{
  "d_model": 160,
  "n_head": 4,
  "head_dim": 32,
  "rope_fraction": 1.0,
  "tie_embeddings": true,
  "parallel_block": true,
  "init_std_down": 0.00294,
  "lr_head": 0.0053,
  "batch_tokens": [16384, 32768, 49152],
  "doc_mask": true
}
MLP neurons of a small language model. Each row is named by its layer, matrix (down: output weights) and neuron, and shows model dimensions 16-79. Each number is 200 + 30 x the weight over its row's rms, rounded and kept within 0 to 999.
After each neuron's rows, "fires before" lists the tokens most often just after its 100 highest values on Wikipedia text that the model never trained on.

L13.down555,224,204,203,231,170,211,176,207,190,215,241,200,187,166,194,241,170,222,248,175,184,198,181,148,149,174,214,181,198,192,159,179,219,157,207,183,144,226,161,228,203,165,255,217,207,185,171,163,245,225,191,195,192,197,199,218,178,232,204,176,234,202,240,173
fires before: "-", "\n", "."

L7.down135,195,197,157,204,217,181,211,194,142,197,181,158,266,184,220,211,230,219,213,215,233,167,229,191,163,213,216,206,175,220,153,191,211,199,186,235,173,222,212,195,203,191,263,176,215,206,165,202,180,219,185,178,230,159,166,282,202,185,180,194,180,208,222,211
fires before: "\n"

L6.down91,185,182,235,199,179,196,222,163,210,208,242,180,228,188,173,204,232,175,142,210,286,178,215,204,183,186,205,183,246,188,170,162,217,172,240,131,185,176,216,191,251,181,196,173,166,205,237,192,196,128,140,242,168,245,182,190,204,192,165,225,239,187,180,231
fires before: ":", " |", " the"

L13.down163,190,222,206,177,204,222,181,216,181,264,233,194,174,207,271,239,204,215,162,186,289,196,208,195,160,173,199,215,222,237,154,162,200,153,183,204,190,226,184,214,132,184,255,204,204,215,192,228,223,162,176,229,189,167,203,198,194,188,232,181,212,161,251,251
fires before: " |", ":", " 2023", " of", " –", " Goals"

L6.down478,181,209,156,203,206,157,219,191,230,238,175,186,216,231,197,219,220,185,181,207,226,206,206,146,226,217,189,259,190,201,169,207,205,193,175,172,234,196,105,227,203,219,285,217,204,247,188,204,235,163,222,233,194,209,216,191,133,230,175,215,234,178,177,258
fires before: " /", ":", "W", "N", " |", "E"

L7.down330,171,246,206,181,181,228,165,214,193,206,149,159,208,186,185,180,214,193,190,203,227,216,190,247,218,148,226,214,198,172,213,204,150,193,168,190,189,212,263,192,199,146,186,213,203,157,165,197,233,149,200,168,189,255,148,220,186,200,154,199,236,217,248,164
fires before: " the", " was", " is", " representatives"

L11.down60,157,244,163,212,208,183,196,171,216,201,147,203,177,212,175,180,192,155,220,188,213,172,164,211,143,247,188,201,201,213,217,256,190,197,132,196,226,219,151,166,176,258,199,206,199,178,237,191,216,149,228,240,209,207,235,195,215,234,214,194,177,237,194,226
fires before: "\n", ",", ":", " be"

L6.down247,205,149,219,188,224,195,191,237,165,200,152,250,200,185,173,213,204,180,141,259,180,196,209,152,220,164,172,177,192,193,251,174,210,187,258,180,254,170,187,207,222,177,206,223,222,221,177,220,180,150,206,223,207,180,152,196,197,233,255,265,161,163,189,178
fires before: " |", "\n"

L9.down542,210,170,201,201,172,168,230,236,213,226,185,201,201,135,227,250,161,240,193,186,171,169,201,146,189,204,242,230,184,250,173,207,223,177,190,179,217,166,215,177,201,196,207,183,241,178,244,198,171,233,254,178,181,193,214,241,166,184,196,207,201,210,166,201
fires before: " |", " Title", "man", "\n", " ="

L13.down221,204,210,217,163,151,180,176,186,217,174,207,181,179,168,222,190,178,196,178,203,153,186,188,239,159,192,160,238,224,189,202,191,187,265,209,237,202,215,216,194,227,201,199,209,189,189,198,191,210,184,202,190,201,234,176,150,257,161,268,222,194,170,227,176
fires before: "\n", " 4", " 0", " 5", " 7"

L11.down355,176,185,170,221,219,237,220,215,185,229,223,185,184,209,241,255,173,247,171,272,185,220,199,190,247,192,185,232,197,257,202,194,154,166,199,186,185,205,180,148,189,184,210,198,191,192,147,182,163,182,210,190,237,215,163,201,190,219,213,158,189,186,236,156
fires before: "\n"

L6.down380,208,191,183,207,214,177,244,228,222,208,118,223,175,188,221,228,171,205,249,203,211,183,230,170,187,135,200,219,172,177,226,175,170,228,233,198,206,207,125,206,191,236,191,215,218,206,159,199,260,164,201,224,226,172,269,207,200,168,256,209,203,224,247,213
fires before: "s", "t", "\n", "N", "|", "W"

L5.down276,240,194,201,216,178,196,226,205,174,188,178,156,236,239,176,184,255,183,214,153,215,223,196,246,244,242,211,152,185,228,212,201,191,253,119,204,154,248,227,191,204,194,189,187,224,233,162,230,183,147,230,210,229,179,200,143,179,136,224,212,180,192,180,218
fires before: " |", "."

L13.down533,206,204,163,175,189,204,180,258,219,194,131,195,165,187,234,201,200,218,193,169,216,181,141,183,223,163,153,224,209,155,246,200,163,127,274,214,290,167,146,191,249,172,175,207,200,252,213,245,210,229,180,197,209,201,213,192,171,158,259,254,189,256,201,182
fires before: "\n", " The", " It", " In"

L11.down152,208,149,202,183,254,165,193,212,195,218,163,239,155,178,154,183,177,158,171,223,171,196,210,157,158,186,236,190,227,238,217,230,205,208,182,168,211,168,185,164,207,238,158,227,222,170,232,236,172,227,216,219,192,221,240,196,113,177,231,200,186,247,170,232
fires before: "\n", "---|---|---|---|", " the", ":", "C", " |"

L11.down515,171,229,294,181,230,185,190,173,180,235,274,211,144,197,216,156,125,178,186,212,205,201,171,214,202,173,210,188,208,198,211,216,221,199,172,164,203,183,175,190,160,223,144,223,177,210,200,224,193,221,163,205,196,228,209,194,194,175,247,228,184,244,140,211
fires before: "\n", "C", " were", "---|---|---|---|"

L7.down309,225,181,258,207,220,209,254,184,195,178,235,182,276,194,256,206,223,188,203,197,200,183,232,217,245,188,251,186,174,163,140,154,201,229,228,216,159,193,134,234,222,233,222,190,251,203,266,271,238,230,202,220,200,147,214,208,230,194,176,200,224,178,178,216
fires before: "\n", " a", ":", "ed"

L9.down66,212,165,187,223,200,203,212,142,219,175,190,159,215,206,196,232,225,162,195,228,130,191,186,227,221,228,232,191,187,186,211,202,192,187,171,190,166,182,282,219,230,212,228,177,211,215,211,140,172,206,210,254,196,178,186,205,214,204,197,166,209,214,180,174
fires before: "\n"

L4.down203,203,228,187,217,129,204,236,208,238,185,153,194,210,180,183,188,163,196,207,235,196,227,213,226,180,180,171,159,191,228,266,219,220,183,210,224,158,193,219,191,259,194,190,171,168,216,228,182,230,176,219,209,245,179,234,153,202,202,214,293,175,241,217,177
fires before: "\n"

L7.down290,176,215,166,238,233,174,222,185,172,209,225,200,214,184,201,230,180,172,203,236,204,224,146,158,177,155,197,199,194,210,164,237,201,200,259,231,202,175,210,200,212,248,230,193,173,207,122,224,166,183,155,203,207,220,213,226,152,196,220,178,188,116,212,213
fires before: "-", "\n"

L4.down302,191,178,192,207,210,186,197,173,213,209,178,183,218,213,195,238,195,214,226,191,121,161,223,227,194,208,222,230,198,251,250,202,191,229,177,167,218,211,232,154,212,196,216,239,221,196,81,224,178,204,217,208,200,244,177,265,206,157,208,174,233,146,208,199
fires before: "-", "\n", " "

L13.down0,229,211,180,153,169,226,181,187,206,185,232,185,232,148,172,171,219,156,189,153,201,178,247,269,197,185,183,199,242,203,235,214,204,222,196,175,272,195,168,231,190,212,199,251,108,181,221,260,195,245,213,240,225,232,206,207,186,221,217,203,205,213,187,159
fires before: "\n", " The", " This"

L4.down382,192,209,208,207,219,251,181,156,212,168,181,214,161,188,163,240,220,201,170,181,198,177,243,187,273,237,197,199,151,228,206,223,202,216,191,141,139,244,293,209,229,205,216,229,202,208,170,227,197,220,182,165,190,229,179,252,194,220,160,177,212,222,196,186
fires before: "-", "\n", " a", "="

L12.down552,158,205,225,194,205,261,192,239,179,157,203,197,201,194,227,160,209,177,195,222,220,172,238,196,156,227,182,194,205,204,214,184,195,195,175,214,110,150,323,185,231,203,239,170,194,234,202,247,208,214,253,201,191,161,162,194,231,173,195,232,213,176,151,161
fires before: " |", " ("

L9.down186,175,272,217,191,167,194,223,187,270,207,214,197,212,238,179,214,191,220,188,246,227,179,258,201,215,313,210,168,197,203,216,190,199,210,201,191,132,196,286,239,135,226,239,212,230,273,197,197,201,197,166,220,211,258,202,148,247,184,184,242,188,215,189,184
fires before: "\n", " were", " United", " of", ","

L12.down610,167,213,228,195,222,247,195,249,179,186,196,181,179,193,177,196,184,227,201,289,227,197,215,163,196,243,234,188,190,209,210,229,192,226,152,181,114,188,294,172,182,188,224,197,253,255,216,201,194,226,224,192,180,192,179,206,182,188,204,230,244,214,115,171
fires before: " |", " (", ":"

L5.down528,207,205,231,186,195,222,167,177,203,175,193,237,171,176,214,168,192,122,174,165,229,173,255,222,235,178,231,136,187,161,212,198,201,159,190,204,147,197,260,202,132,225,169,203,181,165,245,223,207,174,208,216,176,224,210,203,241,182,176,182,172,227,246,194
fires before: " |", "\n"

L3.down303,260,147,239,224,158,240,212,229,220,216,170,175,201,230,188,239,273,223,213,204,208,221,206,210,186,158,237,189,221,159,206,204,178,162,232,168,167,229,195,225,167,181,204,166,242,212,249,208,233,148,236,179,196,237,183,223,171,142,261,239,192,206,175,214
fires before: " |", "."

L11.down334,196,222,186,203,132,246,127,177,199,200,184,228,195,181,168,196,197,205,232,147,220,115,192,190,223,203,191,235,224,203,203,220,209,130,202,231,227,189,117,196,273,171,206,256,214,186,193,171,237,190,181,188,188,230,152,208,215,198,216,195,207,201,211,243
fires before: "\n", " The", " It"

L13.down178,223,209,208,145,201,168,169,206,204,199,244,186,164,198,156,161,166,204,204,211,148,229,221,256,177,221,198,210,230,253,219,225,178,194,121,207,233,186,234,192,204,201,168,154,242,204,217,200,195,178,260,186,166,205,233,217,195,136,214,187,185,191,198,244
fires before: "\n", "kor", " |", ")", " (", ","

L13.down455,166,228,208,268,237,213,222,220,213,181,242,201,192,281,214,231,232,213,248,171,196,187,186,199,223,210,199,220,203,189,144,261,217,189,181,253,124,192,231,192,154,196,223,149,182,229,212,166,224,150,167,214,188,250,193,181,169,190,205,212,141,185,187,234
fires before: " |", ")", " 3", " 4", " 8", " 2"

L5.down439,200,157,168,158,193,222,251,176,232,178,175,176,215,179,167,235,222,215,101,235,172,163,219,199,267,220,241,180,200,191,246,227,192,211,206,233,185,204,198,210,260,235,224,223,229,200,208,174,198,193,182,186,195,160,214,183,186,218,247,226,245,190,202,216
fires before: "\n"

L13.down62,200,180,193,183,154,190,158,205,206,162,126,209,169,223,223,171,240,154,218,238,217,155,174,185,212,230,196,173,176,205,193,199,206,199,214,270,305,139,161,185,239,185,226,190,228,205,104,203,195,233,220,214,212,224,171,180,161,182,238,238,158,210,182,189
fires before: "\n", " He", " a", " In", " the"

L4.down330,226,204,217,180,248,218,188,187,209,190,184,186,193,173,161,246,208,207,205,182,164,182,215,198,226,225,187,189,192,214,239,231,205,255,193,153,141,192,271,164,203,194,209,207,190,212,146,240,192,184,210,194,229,243,164,252,191,190,227,209,207,177,253,179
fires before: "\n", "-", "t"

L13.down377,180,147,205,214,180,231,161,226,211,184,209,231,193,182,167,232,182,216,205,160,190,205,190,222,173,172,140,124,200,202,211,212,149,171,218,193,183,199,242,245,231,185,223,199,157,171,197,176,225,221,181,200,186,229,192,211,205,240,177,215,232,214,195,210
fires before: "\n"

L9.down51,247,178,222,197,160,246,179,153,191,199,223,217,166,219,190,189,179,187,175,195,210,203,271,177,230,226,207,211,205,192,192,176,199,184,168,266,180,222,311,229,155,153,258,209,189,254,187,166,207,165,228,186,220,230,212,178,202,211,199,210,240,214,132,171
fires before: "\n", " "

L12.down179,180,161,221,180,232,203,133,199,195,213,191,202,240,241,203,196,211,194,211,173,186,172,248,195,260,247,202,224,176,204,179,207,193,224,196,158,318,183,164,201,232,178,188,181,187,229,165,210,216,224,260,201,214,206,166,225,194,183,232,217,219,193,207,210
fires before: "\n", " He", " In", " The", " After", "=="

L7.down527,196,199,203,203,206,188,252,206,220,167,175,165,264,227,246,192,190,209,173,262,168,180,232,211,217,176,206,178,185,225,203,137,185,192,235,227,165,223,209,216,239,207,208,203,197,193,250,233,240,194,181,153,227,145,193,260,244,186,172,227,233,126,158,185
fires before: "\n"